From a checkpoint of a small transformer trained on Wikipedia.
Size: 23 layers, MLP 704 SwiGLU.
Architecture: RMSNorm before each block, no biases in attention or MLP.
MLP neurons of a small language model. Each row is named by its layer, matrix (down: output weights) and neuron, and shows model dimensions 0-255. Each number is 500 + 25 x the weight over its row's rms, rounded and kept within 0 to 999. Numbers have three digits each. A neuron's up and down rows have the sign that makes its largest values positive.
Before each neuron's rows, "fires before" lists the tokens most often just after its 100 highest values on Wikipedia text that the model never trained on.

fires before: "\n\n", ":", "=", "ion"
L11.down501:474477513505491523495458560509488519516521480501496493542485494461489488532528494483464514516471467516463481505478479460476492495467521536501491485462480531556556508446430497507490565501499516496506519503462522497554518508525506536448516489495505477501467515466514533469495568511483509500491520464478539511502535491479500499541491522496507492515506520459502485522486484503530506494506506549482495545524560504470501528462515492506505482525497500497532497510489403485506526485486481464489480548466465467507474493482481522470534480476494495511521490481519484522525487476484513494496492474531474488494506515480504488492522496471474505483513527533467480508529512532493506503519552514480461515526516459448492500465524520523524480481550492467502544500504520505503539528477503

fires before: ".", ",", "-", ")", " |", "}"
L13.down655:485467507500511539491484519536483500497490534516505499482556517476514510495477484525459458514481507493494474522484499514532549523527544487515478507481472499521532540456486502536496519524543528535470526514528553500470507481515494460516494435480544509524489509507514491476473515519462505465520504500474506455489558502476538513439520509510507506462523501494462522465503518483454500474514517456514518490521460514502475536523502510495531498541506504493509482468506533455522527509473515496499531479498474515485495520492551503527528474513471504495580487487506490487503502489555526506477506454461500534485496481497523482490476492476517523496492527526566541465480471506459490479502511518444537507519477490499461520483519476506496496494506472498520486527510544530515478514563481

fires before: "=", "\n\n", " He", " It", " The"
L18.down106:504493496500482514537486493501513500515500478499489506498484471478490495512494487525514497498499515499506484495483498496519501483505497474512495500510489495509487488545509486490502506507484487530496492495478493503511500516501518478502478478492490504508510477517510497510503505500482502496451482486501494498537500514514515486523498493506538482516521515500506509490564518503502510494496519515515498512516495501492497486501522485528506492501474473463475525499500191497522488497485517502494505490482515497495501505506488488497492485489509499471532496500503506482502517530499498505503477488518516497540505540476537523502502487488503488495511505491506467498502495524502497503489475489492512503500505482498507489497463545539510482493499501516470521489498502491484498461504480

fires before: "=", "\n", " |", "\n\n", "ti", ","
L11.down54:492497494430498487496513507568550544495533510453505531523505512493457523508531482482524504520464505472476504496526586520542509497503523532503479496474520481522483474491457511545486506562523506499485480492503482490512501515501538475520506475479505496490498520511527480482540555481487519480498487478515509506498474499473532489507464498481451523504483488461536532548520526497500471500533487461482474462510502511492527466507542499522501529505533518452462529509475496490511496464520489447499456470541534493539467487479518501491462460480494525494564493527527556501505447489457513509489517501530472516505472490494489514511482495532473490481524516506510514485522487485507475436491519528479521490516517522517493492477471491505512528515501529482489428489475458510504474501499510

fires before: "=", "\n\n", "The", " The", "\n"
L13.down366:532491498513498522469483469484510526524527421441523478464510501474531502488491522502501505484489453476470509505501467497531530512504481498486490500495516549488489524539458483466479470486484537498498522510518525517494503506479487496471483509503469477500511487491531503532511463522466514511480481496524504500490551497556562463484523521497549480482475505508546514486522513514489521526488490512534493495499498488487494493499476518462513439531442496480498493512551342499490500495489503505490508495498534487458487546482492511493502469490482478508463536505497518507497487492524491520526495517490470479510426489508500518481493503484500461475452505511489543481488525508519502518489486516486478492460519522476485511506507513483500510494528513514550517482497523519488463444499518

fires before: "-", "|"
L10.down74:500463507515451450513481553471489508529510555512495506483481494492507451537521494520516505477487504526505522493534519530488484497469490522515506531561514463504493500478512526523484506500488502483508453502479513512498489486506536508490462507497488514501519525436501538484516473498531495452488534527517496523541489487527585473513533533452488511462443542505557487522549499507505508483531499531506490520499541514507508518499517498507515503463470519507476491496513363512477516507518460519478494479517522497495500499495516500505514517459457483509464474487483499505505486519474524502544490506502466510497556530529468488503508497470483497502497494499477471543474506492470521497485514507505487451496539467519475512549475491534479502519466487477504486543490498502505518512519501

fires before: ",", ".", ")", "–"
L19.down557:519529527525509527514413506501501479555517463523510523501516495526538496509520498512507504521507496513512474479517555479505536503503523492462493487517488465480540519512485512508492512512480531482536493561521517474502514508502509449544501481507432520446490469520484526559517470470458528512505463510528457533503534496502468500462501488549495485477492497456522501507458468510517502501507490527531458489498515529524503523501511510505480498533492433497488453409520476517496463474481479516489487436518498525537464471499522519497517522479511503483511514543500525507536522542499489526554465483508488502505482499525510547494468477542514449495492498516501470482477515499480530526504503498538509503508499474535474513515494522518480492532531500486482509482518503489503502529516471

fires before: "|", " -", "ude"
L9.down472:502507509507473499525542469509512484506487517501468501496484525497497520505474506487522524493484498505497501502476513514502500495540509505468444517555502508512477492546518545503501484516495504483518506495484500508484516495486500495488495516489510453501459505503493530479500460475518507529531522518477511507511484517510486494519498523523496503513548472498510536518564453506496477415523468520518519525552485505473489514521503505507505505466464500498496511503493310522476500485518445507488501510506485469509519529498535529471506552549498497494461488478519507487507503511509458482535496522552512493495520533488513492510486481499478494484453465489509489520529535486524479512470494457517501491466510517515534524493510482506499507471484512486480480473497489464496506435516514

fires before: "="
L18.down482:501498506515513500496500488496508502493501496497501492494492507500499500494505501508497480484492500506498512498499508507500498500494505491513494499501499494498499495574489498515502503496493501510504509506503506499509503500487502509494476501503502499496508507490509486492498509501499498511482502509499509501511499496498515510499503502503491505497494503515502505507546507502489491493489515507494507498508504508498499503498499508496490501500498510499499507498497141496500499497515493509497506494507493514492501497512500486494492493474469498512516491500498493511502503493488498509490460502497494491497506544493502483507513509503497497489506505497495503495505505488493513501491504500500503502490490497495497496498486501496493500505513488495497498498499491502502492425502499

fires before: "=", "ed", "ers"
L11.down111:486509463507470541497460545551507492473493524511515491515507513504531478486497483480492466516537496466501500467503561506514504476477506543516543500460511523524495504440454512488499508495517504537534461490478511493529515460517509496498511504475490536515557525476484505450475496514489537527468482515493525498484492476491498473503501512525497481484522468508515484494521500476521468501497496479530506478526512486517483533496541482543523518490513531508522466530479459508546530487494513430503449466451489518447512576535459458480462511466500508520532470565469529490504511529480509465536504512506487511518507481474506505510506473503498489512512476473535514516490532550449493502508504479454539515486488529486535478535501500557521511475505477482499520515517538506510479470499462

fires before: "–", " Bishop", "Personal", "-", "18"
L20.down275:458534493482516489535491484485539491488505527551522438504487466502500509533458472477492523517470467540523470517458512512543500478521539551469508501509526487513454486574476547487477507520495481510481489495496477522504441512499513499513503521514509524479541492509503483470479534487506519485495426501527506460548517488519514482483495486515489489500490487521434482516486525534489519511461550499508492513473512528499474520488504566486478521501460491469523490505491412518534481482503518501497411464520503498495481513453483504507521519515475490526486492488496463452499455457463514507513491517521480469508492477504507457499488502498525498541492491452534464467504500503497496504479502524513487516493488486501507487486513516520530502519462524512477450460498505512495515488511520

fires before: "\n\n", " The", " He", "=", " In"
L11.down630:477493483511501519514507493511494524493507522502519500491512516507505494488507496502486485484498485502487510518491489511527508494512511503528497522500491491504510501482500484523513502479497485522511490489504492497507503496514499496488493497510493501506501476466493503491487515513514500486482495487511507514520508485501518514513516506504493501507499500506502503519569522474491493504490511502483501511495504472499489513488498507518492521504489511509493505510515165505526505516507489520508499463513503503497520491496491482509475494464509496519535464493525503518492499492490506497491478498513497502511512518500493503509506494506507495485499496497507501482513487499464508485489503493492504501504509500505509488517489467492483496497503487511514504519493493501499497471517472

fires before: " |", ".", ",", ":", "9", "5"
L18.down95:542496512462546494451496483529532486519495472515501422530526486510494501510467557518481479478463497463501482516546527488448438537520496451475490499483517525504551496487514488449478482495516500502514490480498492515489519509518513490498503495519513490491520508488537540461516518508548514451486517485508507506480505500524514471424505516496514514493556489515484511487501496503514477491491515485456515505483537537505552503512489523524473551491501503464542501474464498496513470522469514488526526513501483499478526520489448544507491514494527531513507542480454509488498463513531483498510493490491492508519491493481545467500467541479466472440532497490488497468476508477544483507503482510543502501459496456519522498542474512514533495500432484548463500507481516495497530505530469

fires before: ".", "′", "″", " of"
L11.down477:523503500498480544489476466510507538496525528473515490484480494517493509502515500470502536476489470493485516492547530493504510487491527535498528535512522511515445502484536486523488479497512462520503469495465529515475505517531477502538499488545526516439495503483479488527506502511480505493478499543504479516517519518472548482511503540481532512517485499519493493527542496509460499493502505555510464528559538512526563492511534507486502506432488472527492459498508389481476526469499484518500453464492491516505493494490479545493484475475495506489513507503486528470500457514536481538522510519482510498497530507479527498500546496499474512513520492501526512529426552451537527527512534538449498492505490506523485453462483481511513498499473521533479516503501504530480452493465517

fires before: "="
L15.down572:536541482480504483491483502546536508489522525489524467479501490493483501525545475481457476515502502494488505513457495481559492460490483483494532486505475469505490512486506508469449522500499522492497509492507500507483482484499507481465482490517468496481498498527521470477495511496485506513511499486490495490509514505502482523542475483462483514498537465485488499475514492535491503502518481505494484517476478495475492492493491513535508477539520496549490519483484288493517517524527487471475520499514480530531478518491508476509513465474501518499483499490532473534459539519489479506503533483522479515463499500484492494506486491495490497454543516498514509515537507495501544535498498515501494500515501535471501473522468515574486516492502480552525488497513542491521478515518496

fires before: "-", "|"
L9.down229:492474511515466515495465502459516466497504522507506489520505477492478500508508495520504520557509500518495514480474482483503571448519490436531491494489497530488515521497465488481530507539525536505459539481510471515506506494504497541512460510541511473488502499543499481535488491480444482533439502488505520441498506488511515503495487524539513514517517540500534491531515525446467456532496529486527473517536501523487491489517524476486459513500544530463464517513500584476508474487477498463542509509511523451449507532508485472479490494525481486509514506493495482502501528480496494463458509483518508480480522463445476460510552477478495530522497543488483484507526445502477481491478498474498526557547472492466531515527473490502478532506501495480481531504475485492510527510518512

fires before: "\n\n", ":", " of", "s"
L9.down384:481480498519473495529475514496551464507519470492492478529510474519516503558510509488548505499482503501490491462517532449483525492464510507482452512473469475532489562524487497498499509500514482529445478508488495514504492509564511521473536458487537486489468472499530553508488514559483499497534481522507499504489539480458547504518503490549498469481491498530483515503443533484508499484515511495500486555491507517491492510492496478530510482512463498506504522512533419492541519472502558476461531540493527496509483507458492475522533470503513513529535496524511548484519512482480458430513512510509499513463506534486528497472478492546446479544520500559460506502518443485480499492476522520487506496519506506521518525497519522485502484497507466495502505506464521496535523510507490

fires before: " The", "\n\n", "5", " It"
L20.down346:556513467478496507505521504481515494550510406497528523510549494460524520489484499562561499513515482487538511547495522480507526509498516515546478503474483508502483478553485489511502528498484481525481467507476497501498468479518544473495517476483497450554520476537515450512544486508501522531468508446500471486519501489508520476505489502484494508486501511511497516473594490471487503515488526510487481554529496524472509491462525499544532517524505503519490489529500442511495493466511520509530488478496517490453534500470482521524497515523515475493509537487506497506484495532480499507461452468479511494505467521494509530475486493534537506487535478505521474424503500494534490468538499504506502521493527483490476475491458519548533471542497516519491515478480486467487507494488511

fires before: " to", " the", " a", " in", " by"
L10.down233:490516484512497499459496500513499470469499499520494513500524467486489501530493497485452513520486496492484473492499472481495499485484499472489500518492478493501514537503491520528509489478505520481501495497530492503505482487494465500492493513500510494534505512484507517482490482481482481478501507459504458504489501487489454506491506499525482522487504472514503495497485449473513511519498487490480495465458515535524495495516498531500494509490504507505525527501495237491518498495457521537523530513499494521475475505471476491490515525524517494525496488505477544507504464501512531504516495512511519513487495562505502530438475542489488473514494495515512493513526501493484505486531505486472482513488533514496506504495544485487525517485512486496511505510517481500499503478505486

fires before: "|", "–", " Wi"
L10.down214:487498512502490507493468510499489469511524522510498494481512490503491499522492499486495499521519511510515489505501492496491502449508486493517508547502526505509485531497485496499514511503500503506495480466542500496504484505498500521499496494520479479536483492511511513482512503501483485466530515509481483520487511531469476519506509491520496511469505466518507524504531526470488530520497476507528526489485507508524503518506496492507500522518491492475485498531501212468505448517492468537499525507489497502511508495497497496517519494518511505511503506513504523523495514499516495498496498527541469485515514536494505448504525524494483523491498503508490498457521513523471515491520491499509492501519525508521525499499510487494507491493495470508506508509519460504497525497514512

fires before: ",", ".", " |", " and"
L11.down519:461551497511501530537506483478500512445542462481501495483500480511475433530508455507491506533534498484482447517498532505462487508516518547497526471481523492506449531517495510502520493500516499515493464491488490463453472442550518488497504522463506548508510536501554509482469495482504529495469517554487490488461501499491482477487525445463490533498499488480484439448520462492509511454504503524510520535521514515538470502530512486507502484487498522484532511478519479485458581509505493490451511502492480523485471474507471500526564509505526510504526521504475496490513475495485490491504529543512483488505488519494497533546494481476543524466487509515512506544452505485529502504518507487516497485492501521503550481547503507532472496526506490506483522545509486544453487495482526

fires before: "-"
L9.down652:482482500481502477495497482502512503533507522529508528516513519503501504513493487519489499484531500516474526520511461509489509511472501520496484488530477495504483501519533512532485500523494495499490540498487506518491497502497506502493502518516504494483496524461495472483516437514524510525505535483525502472498499510514510499510479495503518516512475512522495490490576485506506473488513487509471489509468515502502499476500489511493480532508505527515523506512531249526486534522518481455490489479505517508508502488503490485515501527508507503527482541511506505499500494492496509496516484506504492479494497533511509496500507535522488446502500469425482509549476526485485503505472521512496486486444477521481503505528512498510481513499468508489503473507471496497505502447494537

fires before: " by", " to", " in", " as"
L10.down548:451517499508484547517492481509481508556504522519488543520517498500517499514492482487444524512485488517456496456474533528472518472470500487515498530529478546471485536491465454537524487476518508535483521496556489506482492493489496501486542527488519496525504486501502498493531479517527492471483490472531475484522518518490471501474518498511483521498509490503508495522500519488489550536494492525511509479523459492525504492500494521504537510521516510498459492540531320486460493509461503512496508546489537514494504561485528507475519499488510508514493498526501479535493474489493520473515472531512453482509504571474505490493491515523491483536491493491525474474525513485473497513523465512501512522481487525525480517448485501512531480501512504463498520503479519513518506489508530

fires before: "-", "|", "=", "\n"
L10.down483:484507487507537483478519513516516490473531521492517480495513489494513503505494502513496499477512518525513535507502488506483502468500499536519510507486495488501473491464492515520494523489482493498508517507501497512515522501514488487521486489503521499475498500463506496516490495490498515485477468505517520507503498493468566501507481514487484541527470528502516495502534496496520505497491505499520499520538500491503506497521492496505504507491492492488502502495513233518499553503511500489493463512523503507488514508520482494474494491485485514490546479501506492493495494504491522520476486560512519473506520500507487477486512473477492522500537512499491499530492502483500536508496510517518505505511474472475511459534489504528502497507479521506499536523514511506485479401525490

fires before: "="
L10.down169:493504488468484550474492488515508527456478476510508518500480482518467508481537508522480491505486503516472497531474466507493512516558477505468518493494509497547510533467477533472487525489498482513512514499527488445579494482507429518512479517508462475514487489494479494511526541482472500545479437471516516529512502483479514478524491510501502462493499498490541482506540476485524500501492514495468508483479509474516522487498522481475488499490502505496479485519508433527502536521513512525493503509489494465479489474481489492518524522475452507489541483537414436528538469482485505512542519510506483575471492502513480519495519464513511492504493473507502451544476501528451517516507531477466484511444525495524468521519503534515533462489518504543507488476488557487517516541474477

fires before: "=", " |", " be", "."
L11.down542:453505450518492491547538466489473530512441519518495497558497514497493516505496475513497506518518516466506536500470532473547550511466502475473508503516518496525485478519507504490482499498490480486491501498491533486481544463494513472514502481531553495490497501537515541485523499515505495460533466497486460491500513488504529497453498481489501499471524483498496516460537520502499426510485483498482516519508494487503515540504515508495482524501541495525488466517522502525515465527452483493499536496475500531521458512526474507471464471538448515548490526474516489520525542497495455483500480459487507540482467508499547492539495525481525496517464423499504497474525470499506500487477523468514466491502532531522523519467571500495458483486497499482539546506515497538504544567504527

fires before: "=", "s"
L10.down406:462497512497486461564478529481562478436485537502488493524494469507538458481464489525485538508472496485498502513488562494523534554484497508483473485574474473511499479495500500513485518496510489515503521498467500498447539481464458483512471515504522499475511494532490482500495486473500488501444487497554464519522498525504559510462531535466502481508478509481521515508499475506465471534476454513465493473519525509482494491498477509551503528491493473527512510499501449505456529480537497525510453489506515484490495515498553494496485557450516510518516444506527483495494511478510490443540526503523531491477487512441479474515508494534485472506510503522504504509483528506484481472485472521516492509487524494507530460501501509474509498469489515502487486454486521468468505564508496

fires before: " |", ".", ",", "–", ":", " in"
L3.down580:513471498454536520470484508445512500487513486541495475524543510510492523504532476518485519469485478502502493486494476473483525514481460458489454540487488538508524503509502494512534531543501515563489516538511477481464492549512507485516558536510499513419485538459509550512486499493488503476465497484520492481485515521490570472487511520466521487509508539517557514503508504508493507511496479496524504489488490483503460510506530493529520457475463488512508499524544487502514524532495515513505489514492508511489473534531477476473492471522517516522457536467522507529501499461544495511475494468481490497506441509478496529479492477542530494506478499489508534447507500498503486516532495480546505484503537477492479515522515455536484452492439490506532505497530484448553529464473536

fires before: "-", "=", "|", ":"
L10.down660:519515511471477494509494497470492525506493503548498500517502496517474517493441504498521493490479502539509491517474492491514511484481510486478510510469526535496513490503518520473478502473504520493535497517505533488505510509472500501496465502479489469533504497468521479483468474534501498505478498507487513529496459498483477514479508509482492530515491509528483493498537491495467508487514490484517508517491510486491500517495474508483492507500529493473502499518445258489527505537522462463507498542513485501511506507495453488488522493508531483472525501492499492510495495503462497484531543518525485511483490520500495510463510472495492490501505491518464488512512533482491493516476509513497531503517506523452509459480485475508508481483518514527492511522458525494480523430476514

fires before: "=", " -"
L9.down703:509487497509498520515525489542529484555502457505484466463480519531526480497483482523531508482496479509512492509494466505482455495482489513467475494531512509489489525511451523519476480522495488518499515498486521515463469481509502543459496522451471501511520533494488484494464494502520464463547508540465531486493490479495505520484500538493529485544510479488493489502557519490480502442492526518528480510534465474509494505507518494535524515513445467493525511495509343491466532502500490502496536489478497505492523541507488497509510552496502473493525512496512493486489523496527492515529489509555469477540492550493498438506520500514495495468477494478511515522553535461495509488483489486460476521487511495515508497483462513544475503505455510520521525496492516486488530464516532

fires before: ":", " |", "\n", " of", " 18"
L9.down325:491508476483490542504467493512517512461461499494562488522533534530480488497549531492527530515514522461480513469493532514506510517495474531467490503544484508492466520533460497517462498491478493489489495545514493505506521466534560512516501490492574451514555454547532555523495523506515503497485520509536471471475497517475503474491498512491498478487450499511490515478525534463462499495496494526478503513511488518513491525488529515484502511544503494484487506529534520513494499510517522485438521455506536525523476517507541510485499501458498489512551533518483452482489511458502501481505528512490532487474493537490523500520489474523504507500508458473495510501518445475449513493488447533513517528491488508494548503485544501510547461520485485516499498478546536568488494476468532

fires before: ",", " (", " he"
L17.down71:536483512538522538506511508495532529482509507536514484532508523495529511495513488513524514512507539471512496495472523539513528513492485476503491530514517515537495536551495487550527515425507509524495493541526480470497491513504488537522511503493519479486548522492510495436498462509511464522520469534490482473524487494511516475502489513455545459517449491500508509502469484447549494461438528518477516467490507486477534480541590497495548495505486460503511526491471453469510500538484500471526519478529527461544515507480458512501474499491504463473493504473548525516483505493524484510533490484523465513514491487466481475493491517499485468466495484483487490512523503523470505502492531519436527484538503527497526463496521486514500480529465529561507523488509512506471533486481491

fires before: " |", ";", ".", ","
L10.down177:500504470540498514509512494505484469491513550495477506504512480556511493509482472488437508481487509502536475507489512504521460471488503501541511517504494476482480497496497495515516485505473539518493511532518485508487472475473500547532529528472463515519467442481494473484509520496531503468508473492443489515505497460496492505503521508450520479443487535505484554507582450533507471509518505489507483475501439486512531477508500470508523505510497514519532513535530383466515471488490493504499514506511549512489513528478498483467529495504486506506508525481531501540498535491464522496478498500487506506490476519519501486493540511561494537484493494488502509509551564515557487523577464490512482510490483471485500509522532498501499501500461481496457487496508489492461521490462498

fires before: "="
L11.down665:467490506492491520486488531535510490463507503490519463494513530450498486463505501471525473483519530543520499511495524482485474508501497478512530537523511460490470511491500489523473503479477496485511461512460503460497524512521494515496476511497517505505513513472523529500500490484508545488477471516495525501502517509493527475495488477496506498493476511485505488510503453497503508483493519510518510490520513519514506520497489522494457486490532537518507474500511269549525510462530512506490491513519464497496467497519491499478502568465517511514526479484456500493487487507490508503490508516512497498526518501471483504502532429475505541509499482525508521524443506467518525507490510504507492496485491508485494474522501526514537503485498495488515522502492523528500482477494490

fires before: " in", " as", " for", " on", " at", " with"
L9.down173:461499515475495542491468521495486496474538524527505523486527498471471498490468481460452513494474505522496493473492506485483495493503498510519546526493511490516496552503482442542496514476503503516471520493532489498480520496489509486510525524487506515507471472494511481503543477522485504475512514468522493499514480499487517510473504477496462518506491481493517490513464504496505524504492504553505491510498506503535505513517489520530516537477530500492454488517518245470470490518481480511497491488506519518510504518509490487487500520473520505499503479523501500537514506503524508471510476474520483494516512526534486474480472492491500478524492494492514501488540505494482509494523506513516514518501504494497469505501520482516514481490502509479540500488502475496516497496502497

fires before: "=", " by", " to", ":", "-", ","
L9.down22:517562475489518497456489449503504505516482495526509547490518476502507561469553500517457480520514552480489519476451495496498536534524515496452520521462502531523496507533462546506531504485514466489486474499529491459507489497526519501502470498478475538485519453511531481484489499517491506514523520469509492526515549503502529489540523490509501507478537459542462463476476508470480477483553457500527483515535490490474524485490493542459477552521478478481447524488475569456504492491530494502526517526525488473486506468483525492498516516469493476488518542505527519503506555464487483488475469514460509504505521520481494449510540479499507531462510527522513515502486489489458487505471481489468489498482507494485500505510498485433491510528478513498519513489526491494471538491520553

fires before: "=", " -", ":"
L9.down673:480528474491530509496481477492507519501485516538519512546483516499511512509495515479534505502504508492512476503475515556481527513495490519446526515490503488500480498512512532510487504486487502524486469504508512492483499471523483500480503507468494519501484498504521513506498474509512537502505473541462516511473502536555541475492496504487511507501531500507500522475574462493538449477491507503491519483508495448513515516522468490532525495495476556478507497481481335535520513525494501466474483466506524515429482494482500469519532529444532524523478512487499475523528466494485519490519491507515533527459502514486494494498493514529480497500470514486480505553481544481494477507487534510479494513473496487527454457543549477542486518520480495469552506490501493496516488536495489

fires before: "=", "The", "%", "osp"
L10.down57:539492498516478503487541535473532481538528470491483503469518489522536518466496505509491483505499483453490522492484456531494495488495439513461493512471537480506514468508479468457471488489489541493458517527510472557510502513496514497504480521521499538493512470491513455489525505502505465511496521457500498502477524503557572448513515522521528511516472489457499492519504519524530510535496521503518464524493472495495488497522491489518452531510498451515484452487564422523483543494445482506461523440443511542477524511482456533508520484506511471533462506528515499488550472534528485490499500522503458468481519500469507500502506493475507495469513507501481495493527523502487498492532510494480538512502500513530481501482507466514502479504487521466486523510513558483485486485492561

fires before: ".", ",", " and", ")", "\n\n", " to"
L9.down308:420523480472484472474510539502488458491462482513483461514547503524475504521512473565508493496524497489472514520483498501492515496518525482489488482487538470503498503491448511496527495484508496516470469523519497437516480500501523506505499503494519499485534529540531488488523551497472509515486500505506504447488520487507544475492464524465500529484518479520542503523455523449478502498515504518511539515532466466547446508498548494520460497532511463466508493522546536489495503488486521521460492472533522499452490487454527526483529507517478509503511601481494514464474485484506533468477495541503532503486469535506502502504499522531471489480523525481502544530523466505524460497556497496500496509484482489497500523487525496513551522504458511503527492493521499530521464498489538

fires before: "|"
L13.down412:521492469462485497528539522460526500499491538502481531507497549452498506499457477484495519461485502500506463549488490504481483480514510545503411507459524497490498498541483469519495516436524511465510482499465512519492493497521516498515476519512475480538495485487519523464448500503498498488498500494493495549506499509518543486514490496497516514502500503505507487511499461518466515466481454507502501499520506536460510502525513491463444512480512499493492500487486370497483453464504456497473522517530481493514511538496500527520531536526502480500494507510522542531477485500478470500492490506556460516466519491489504505481510487430504519514489513503515506497491497487517494490448468503519464489451437507447485518490515507481508496482453524487498472481511495479493520444487495

fires before: " |", "′", ",", "–"
L13.down413:504489491504507530478541505517520445514511485473506487536532519526485514505430537536446486500442494457523457499498557490479464515475518526472502495515531532440536511471478524536554480514505504525492550495460450501504474509456484482528488496477545488515523494510500492470495495498546476488547491486505501510523520488526525477510498480454494489436492482502511504503512527490447518493478464502512515490491476491543491507506480445461521536557487499485498506434512480498531520495529518492533513525526506496495507490500501502495505495470533484466487493499485499500500471514499513467492467472488537544513507534513483453481500473544487534506475497527470500495535500523526455485507508504490472515508477449459523515520490488530502539458469485462522517490524500513458489484525509

fires before: " |", ":", ",", "."
L19.down143:448501556472507543504559494512529495520517482525509460497496510499526451464490534517505495528502491474511498450505521466472531492509500482465487531488512484541485510451482494547489514524487497519494520501498503483508491530548524461472516495464523483497492462502535523515560464489520521518513454465565455510522500506470497547482495461518441502499469517474543508490531465470504464500487501504509477493504520509464537487497499535546498498479534528476488475460505551502535498492503485494492545507527491530520473482507508499538461491494533497517491502527554477520501527516488451505488531505490489534511496521523536495517470507492452492516528489466458511454478483473544496514500547469495515504499490514562503524486497533463491477493510486527489489510482516503507558487524519

fires before: "\n\n", " The", "\n", " It", " In"
L20.down134:547489482484492525505507499481512511513503445502451511490508472444503533500485479515525516496482514508536507485503526510500523474517518471509516504498492502504524528601507490472474536514509490520474511432497487549516479486512505506507479502465511486533497469499490497537505487497495478529476489519512476521529525507519556511515518467507510505527517489483513500479642476517495490529510515530534523530518470478467487473515503487511541517492472480482522524514496351493503497480475533496496500518516495485508506517501468508548464476505504508477506505498490509504495507537470486494486501488481517538512487475481524507488489474491500499506523503494502477502513493543536477522504468488494532526502507507502485491497469561510482479472495517517483519493485520485529472493496487

fires before: "\n\n", " The", " He", " In", " After"
L11.down472:556471515491453493513510500461508525536533466498480485468530461491476510506493474528541509481519517475498489504515454496541522499496502492476512511498497532494484519485505472523472487515478478511477473461497478556521502501520515485476467455497482492503509470509532512503488545501484462493492484473518505504526495493475530474545488486517534499506495496483459507497552492504474531478494532511526497564521519454472511502519531484522512512510508466459449524474500336492499498512505512494494491475494520486527524505511500504482519508490464503508515514493507474495496513534483471486490483514566512487513485516491556564468499519490514515500490488545504482504511496529511478475497469527442524534515522504531502478448469511498533478488514502499509495485510483499516510497520456

fires before: "=", "-", ","
L11.down341:469498522489511538508462529502533476468479490545525502501465490528515484534475513471497549530465488515519485514484510543541503515489531477536500487526474507478499524551492483479500530501537477538520444517522504505543559510490557527511495523498552532465491487520478484494489498450500555474459485525513520482472457489484460511532454525476492497530467476488519512508490541456502499481483473545462515550478511479517524491481547517507526529463496464480543501483507520519512507488464534483517493503517480511488493498518498510494496490501529506456560482484494537503559495465489503496529527509541491506506482502477515437492535495523507470481530494506512521493522498484451475496544450493525497493524489482518540504466483521505520531495488491491497557519505504467468519517498491

fires before: "=", "\n\n", " He", " The", "The", " In"
L10.down650:523496508540484505495519516492533540501520479472495485480505503471513505507473497532532499485506456502467497479491461523525499505497468507497495529509501522506502503491482468526471517498476503498484474471519470539522511493503525478496470509507474503510473484515522512511518502502502471513456507481510528520531521504508524467501516496505514508518483500497514505479533499493486516472496534518528505533498517468483493488526497485507486502524468461497478508483517235496502502502510516491496498449485516505472539497522487499511493500500502509462506493498513500477518499509503485501489485511536484496497497512499524542498509511506510493476471489531503500485516501537490503478498486497487512478500505511506466480502476515486523471485502514514537504506498513503504503435523500

fires before: " |", "0", "°", ",", "\n"
L9.down230:484510517541513509488518460502485480518504461502523490531459542514496497497494496530485503541498543494545523535464485468468461492478503499433483511491478498483490511491470503516507546512498517487529539524474482513494531500505509496489520532505464482495518505504492458490532549486503522495495488482469516497511514471499481497508498493486527505492529494481518522523540441499447485493490492566480505499529505489499534531453501462481561524483518511544517523471530398509487505502527475512485481526458482484495512528475573462487513484516489515466486547486487478523477491449467539512477470508533504520488486532488501498551465503493561542503491525506533472541516508530550525504555473488535509525500500491500494526492497511512529508477481528525500487504500464504483488502470510